MLP neurons of a small language model. Each row is named by its layer, matrix (up: input weights) and neuron, and shows model dimensions 96-191. Each number is 200 + 20 x the weight over its row's rms, rounded and kept within 0 to 999.
After each neuron's rows, "fires after" lists the tokens most often just before its 100 highest values on Wikipedia text that the model never trained on.

L10.up167,242,206,229,210,181,207,197,195,185,212,192,210,200,228,215,192,194,182,219,165,195,221,191,189,174,174,217,207,217,224,223,186,189,201,197,199,217,164,199,223,193,185,202,204,156,231,177,195,227,251,164,204,235,196,231,218,209,192,184,213,200,207,186,199,173,137,226,228,219,187,219,179,202,220,178,227,204,176,230,234,158,222,210,197,226,199,179,168,185,236,225,187,204,235,234,191
fires after: ",", " where", " that", " which", "."

L11.up139,203,203,198,167,193,207,145,206,222,190,209,202,162,203,192,158,155,200,240,228,218,191,243,178,179,189,195,204,202,180,210,205,214,195,198,205,200,200,190,188,222,189,248,169,211,210,218,178,208,188,170,200,194,196,190,202,208,170,202,239,201,195,176,176,183,181,195,184,202,208,235,191,192,184,206,179,186,238,206,185,214,173,242,203,166,210,202,189,203,216,218,196,183,187,234,222
fires after: " ", "–", "\n", "ed"

L7.up199,198,185,218,221,179,184,211,235,240,218,194,159,191,181,215,214,214,206,184,203,175,198,175,199,202,205,215,181,204,216,189,216,209,228,183,188,235,203,214,204,215,187,223,189,219,206,200,205,189,226,193,180,164,205,168,186,167,206,239,187,175,202,221,183,209,179,194,189,216,215,179,236,184,243,166,215,189,204,226,211,221,213,199,170,239,237,215,181,195,170,184,198,230,200,209,184
fires after: " G", "k", "p", " St", "c", " Ref"

L8.up405,187,212,202,168,194,188,219,184,199,183,199,204,183,177,199,234,198,208,223,197,187,176,204,197,154,224,206,215,190,206,217,201,181,190,208,183,187,223,228,206,186,186,203,221,173,245,228,209,213,194,207,186,185,183,181,182,200,190,181,249,182,198,225,201,175,197,184,206,231,222,224,177,227,181,200,239,233,183,185,240,199,162,264,220,195,200,211,190,191,178,199,190,184,189,193,201
fires after: " ", "cor", " Gu", " In"

L11.up182,211,188,206,220,193,220,211,211,184,193,227,238,205,170,193,190,169,202,182,216,191,179,233,195,165,232,160,164,236,230,214,192,249,187,179,177,186,168,212,164,213,210,178,209,172,187,176,174,218,230,213,172,201,162,206,194,197,209,214,150,222,197,193,223,160,237,193,225,207,227,191,178,210,178,212,180,211,190,201,230,193,196,157,224,218,232,187,195,201,227,234,189,194,222,227,193
fires after: ",", ".", ":", "2", " mi"

L10.up27,173,217,182,197,210,225,215,170,213,172,211,210,199,209,189,203,197,168,166,190,143,192,208,220,191,228,191,185,211,226,201,212,177,189,167,193,197,160,203,204,181,226,185,208,173,197,206,232,193,202,226,251,191,211,177,227,193,197,204,181,182,230,196,209,202,226,190,197,227,203,216,206,179,216,211,200,218,170,224,203,210,210,199,202,197,191,202,183,154,153,243,186,217,196,208,192
fires after: "1", "7", "6", "3", "8", "2"

L8.up170,202,199,165,220,201,199,191,216,182,222,172,204,145,177,199,214,188,206,175,181,190,186,178,226,222,181,169,199,200,180,227,237,225,215,203,210,177,146,194,251,205,242,179,226,180,192,193,194,196,211,182,182,185,196,181,209,178,215,217,194,211,191,218,203,215,209,228,248,207,209,234,224,169,198,210,228,184,219,218,176,219,218,210,195,182,205,192,200,190,214,225,192,219,175,209,198
fires after: ".", " ", "0", " (", ")", "–"

L6.up324,198,174,215,190,207,182,261,191,174,177,198,179,180,209,171,174,208,237,190,187,199,164,194,242,199,189,187,171,209,208,199,211,204,195,185,208,222,200,179,212,235,236,210,221,185,229,192,235,206,178,195,233,200,172,176,228,233,238,194,208,186,213,223,191,197,223,193,188,226,207,212,208,184,197,210,203,214,217,213,227,200,200,209,191,184,206,212,192,150,200,192,215,191,222,210,190
fires after: ",", " |", "-", ":", " a"

L3.up379,186,168,173,217,204,177,251,169,211,197,142,210,213,178,208,227,190,237,215,165,216,213,194,221,169,236,219,177,208,206,178,210,163,220,182,203,179,230,214,191,211,182,209,177,161,174,209,191,195,187,198,207,204,192,216,197,211,257,187,243,179,225,185,192,220,199,217,214,262,201,203,210,198,237,225,187,201,208,172,233,200,232,171,243,209,217,209,157,192,181,183,204,215,168,202,195
fires after: " was", " is", " were", " been", " be", " are"

L6.up280,220,194,181,205,209,182,210,204,195,210,164,192,205,203,255,197,210,192,191,184,215,187,172,202,181,200,240,198,189,172,194,200,196,181,213,201,197,244,206,201,241,164,184,214,204,182,163,189,228,202,186,213,205,174,202,197,208,198,214,196,184,240,208,206,209,215,225,164,229,202,197,219,207,228,174,214,200,233,203,226,198,214,171,197,174,176,212,212,226,197,223,206,182,235,170,201
fires after: " re", " co", " Re", " a", " Ref"

L9.up404,209,220,183,192,183,202,208,207,213,206,203,180,219,178,179,205,208,213,223,203,203,186,233,199,154,200,193,206,180,222,203,211,201,155,201,208,197,201,243,242,189,138,210,188,197,201,161,188,222,202,194,203,227,223,189,214,169,228,199,201,206,211,230,203,190,214,202,198,208,189,180,203,210,141,233,185,215,213,189,200,205,182,219,201,187,178,205,229,182,183,183,153,219,174,184,179
fires after: "s", " an", " ex", "im", " S"

L7.up26,157,236,208,171,183,189,192,184,210,182,204,196,194,206,194,207,192,205,212,206,220,208,229,183,195,180,154,194,204,177,211,197,190,215,187,241,210,214,200,202,235,186,240,192,179,228,229,190,213,199,180,166,199,140,228,179,196,232,223,216,232,178,216,196,209,205,219,186,200,178,141,178,182,162,205,226,240,194,203,221,178,212,229,214,202,185,203,209,204,184,213,206,199,197,189,207
fires after: " "

L6.up460,230,195,188,231,157,207,205,198,238,187,209,198,233,212,206,187,184,219,173,194,197,214,188,194,195,193,168,184,183,208,168,182,179,177,221,209,191,210,226,201,182,187,183,173,190,222,206,204,207,200,196,207,209,192,201,188,195,230,157,214,199,227,158,208,196,195,202,215,185,193,192,191,198,190,208,207,225,180,222,195,221,193,191,213,200,188,208,241,159,194,206,196,184,213,212,191
fires after: "s", " con", " Con", " ex", " re", " in"

L10.up445,213,209,172,185,200,213,186,190,236,232,184,174,177,219,221,205,206,203,205,166,194,191,202,204,184,199,204,216,252,238,170,220,214,209,198,202,215,183,209,213,202,210,208,209,176,206,199,204,179,205,205,221,183,176,194,190,177,176,227,193,184,231,196,205,190,182,180,143,204,165,196,210,198,214,205,187,186,219,203,191,209,158,229,200,210,187,205,202,185,217,193,232,188,196,202,189
fires after: ".", "6", "2", "3", "5", "7"

L7.up724,237,193,199,230,198,165,194,202,168,205,182,202,186,173,226,173,182,201,165,198,177,246,219,206,198,240,206,223,206,190,201,181,180,215,193,197,189,205,179,202,215,215,195,189,176,227,202,182,212,206,185,206,208,165,202,201,189,186,189,200,210,200,206,233,194,187,206,220,179,207,196,226,211,189,188,210,218,209,232,210,172,228,221,190,211,206,178,194,174,202,193,204,203,194,200,179
fires after: "0", " ", "9", "3", "4", "8"

L7.up122,187,199,176,179,232,203,218,200,229,207,203,195,194,182,221,209,194,198,171,236,180,200,174,222,205,219,208,223,212,219,190,207,193,161,180,203,204,162,224,214,187,228,198,185,199,209,187,206,235,184,190,184,194,162,206,204,218,255,177,163,209,200,191,152,209,213,184,225,209,186,147,236,191,221,178,207,205,248,195,178,168,181,194,225,191,189,196,242,220,185,181,216,205,212,185,166
fires after: " S", "s", " Sal", " a"

L7.up639,198,194,200,194,159,207,202,226,186,226,189,198,174,229,196,192,225,196,191,174,215,182,188,173,175,225,222,163,198,215,204,220,174,203,174,189,189,187,216,210,195,193,257,177,181,168,212,203,222,212,189,200,183,211,207,215,229,221,217,172,212,194,215,131,181,212,208,184,177,212,175,233,219,203,210,183,193,208,209,224,192,198,190,211,206,186,183,207,191,214,167,158,220,208,180,166
fires after: "s", " S", " St", " Sal", " Ref"

L3.up417,194,230,191,236,196,171,207,214,224,224,231,175,206,212,188,157,166,175,171,184,213,191,214,231,200,164,200,204,185,164,206,163,157,186,211,238,209,229,183,201,179,217,211,204,204,219,186,178,230,218,239,225,192,222,171,217,235,222,176,207,234,208,189,200,171,205,199,216,195,224,226,193,198,182,206,188,195,204,167,194,204,221,258,208,202,196,190,202,220,176,189,189,165,219,180,204
fires after: " in", "In", " ", " First", " In", " qualifying"

L9.up543,215,218,186,175,164,182,213,194,205,213,214,221,199,236,188,187,206,174,200,229,233,157,206,170,193,158,205,175,189,185,199,227,194,195,183,209,212,218,233,203,219,211,213,197,204,236,214,193,213,194,184,164,172,182,216,206,188,209,217,210,194,228,217,178,174,167,222,204,171,200,193,223,222,187,235,219,188,189,217,215,186,210,201,217,193,220,171,193,229,190,195,220,177,199,174,162
fires after: " in", " In", " Su", " Di"

L6.up443,203,212,196,211,208,211,195,195,198,197,179,188,207,185,207,165,185,240,227,234,241,213,222,164,213,198,224,202,208,170,182,187,214,174,202,210,205,227,183,210,212,219,234,166,187,199,197,183,204,192,222,192,193,195,224,179,197,238,203,198,174,206,190,189,181,203,198,211,176,214,232,245,166,190,190,197,219,188,261,245,213,213,191,176,192,167,193,149,218,214,193,195,214,200,214,185
fires after: ".", " was", " as", " were", " be", "3"

L7.up131,230,187,196,191,224,178,188,158,190,204,202,215,178,182,185,211,178,209,213,185,206,215,197,170,205,203,188,209,197,189,153,194,181,204,181,233,172,208,223,218,153,176,196,194,172,194,210,187,188,200,226,204,216,196,183,176,199,225,157,232,229,197,199,192,183,167,216,193,207,227,203,240,198,197,195,212,199,156,211,189,220,157,180,231,195,199,200,207,205,190,206,227,185,176,234,207
fires after: " in", "D", "S", " In", " C"

L3.up50,173,174,200,220,207,238,202,238,210,182,211,193,208,181,159,191,192,203,212,186,203,205,206,187,224,190,213,160,206,183,205,170,221,190,234,202,201,212,195,195,187,212,256,204,202,222,208,183,184,185,200,183,212,218,228,191,204,185,174,194,206,193,228,219,209,203,203,233,158,192,179,227,187,197,220,195,190,199,226,222,223,212,215,235,190,193,235,188,209,215,167,199,164,197,214,237
fires after: " |", "-", "\n", "|", "d"

L11.up194,186,164,213,221,206,228,205,241,167,218,215,228,233,155,200,194,211,197,223,215,210,196,226,201,184,193,245,184,224,194,187,197,226,183,180,208,206,184,178,178,201,201,181,190,187,181,208,212,220,161,183,191,194,244,174,186,181,203,195,229,202,156,173,202,199,199,202,208,188,236,207,186,179,160,156,180,196,213,199,208,191,202,192,212,183,172,187,197,226,213,209,189,179,214,198,207
fires after: " |", "|", "/", " ", "5"

L6.up387,206,166,178,144,238,192,216,231,211,172,186,218,214,202,221,170,157,241,170,205,198,230,204,213,163,205,218,227,184,211,160,230,189,198,202,193,182,194,190,198,215,193,176,211,181,171,199,203,213,180,190,194,195,191,201,196,216,233,218,203,151,207,226,202,164,194,199,237,200,242,213,187,207,195,194,227,211,188,184,160,195,221,194,208,164,216,223,187,203,169,204,229,202,197,185,172
fires after: " a", " an", "-", " Ti", " for"

L7.up210,214,193,213,187,233,226,196,214,203,233,179,174,183,255,220,210,194,218,185,208,191,214,173,206,234,214,177,195,193,176,198,189,208,203,239,203,204,185,198,214,212,151,224,194,201,191,184,203,202,209,200,196,215,208,210,211,195,222,189,206,197,209,194,212,207,195,179,194,190,196,195,227,194,187,205,178,231,246,177,213,200,216,210,209,149,193,195,174,176,213,208,204,205,215,211,201
fires after: "s", " A", " a", "us", " Ref"

L8.up461,199,191,220,212,200,251,203,189,197,176,189,177,215,163,202,197,186,200,233,163,203,190,266,191,198,202,210,217,197,226,180,211,193,182,188,187,206,206,191,160,229,209,226,210,212,178,221,208,182,231,169,194,178,221,187,231,180,197,235,192,198,176,216,203,214,202,195,198,205,228,193,206,198,162,181,216,208,221,201,204,173,173,203,191,187,199,210,213,182,204,179,205,183,175,206,163
fires after: "\n", "″"

L8.up668,215,211,152,188,200,216,195,194,203,199,184,195,194,198,232,210,177,217,235,192,223,180,155,172,202,171,218,171,190,176,171,188,205,212,177,215,215,210,174,149,206,242,205,213,223,225,217,189,178,203,166,162,206,170,216,183,215,205,159,211,219,187,177,192,172,217,215,215,185,191,193,213,202,216,231,190,234,193,184,191,211,184,218,193,182,220,195,221,226,195,198,174,173,234,202,227
fires after: " Be", " as", " So", "me", " Da", "e"

L6.up20,200,185,229,200,202,223,190,200,225,187,185,237,203,209,193,178,205,223,201,205,169,212,182,180,183,198,209,213,187,224,175,185,176,167,215,225,190,187,215,203,200,205,225,206,188,229,191,228,213,206,217,213,174,204,222,208,212,178,208,225,220,210,213,198,199,220,190,253,180,208,235,233,199,189,224,248,162,220,190,230,231,189,205,212,225,209,182,207,180,174,172,191,209,187,204,170
fires after: " U", " ex", " Con", "t", " As", " T"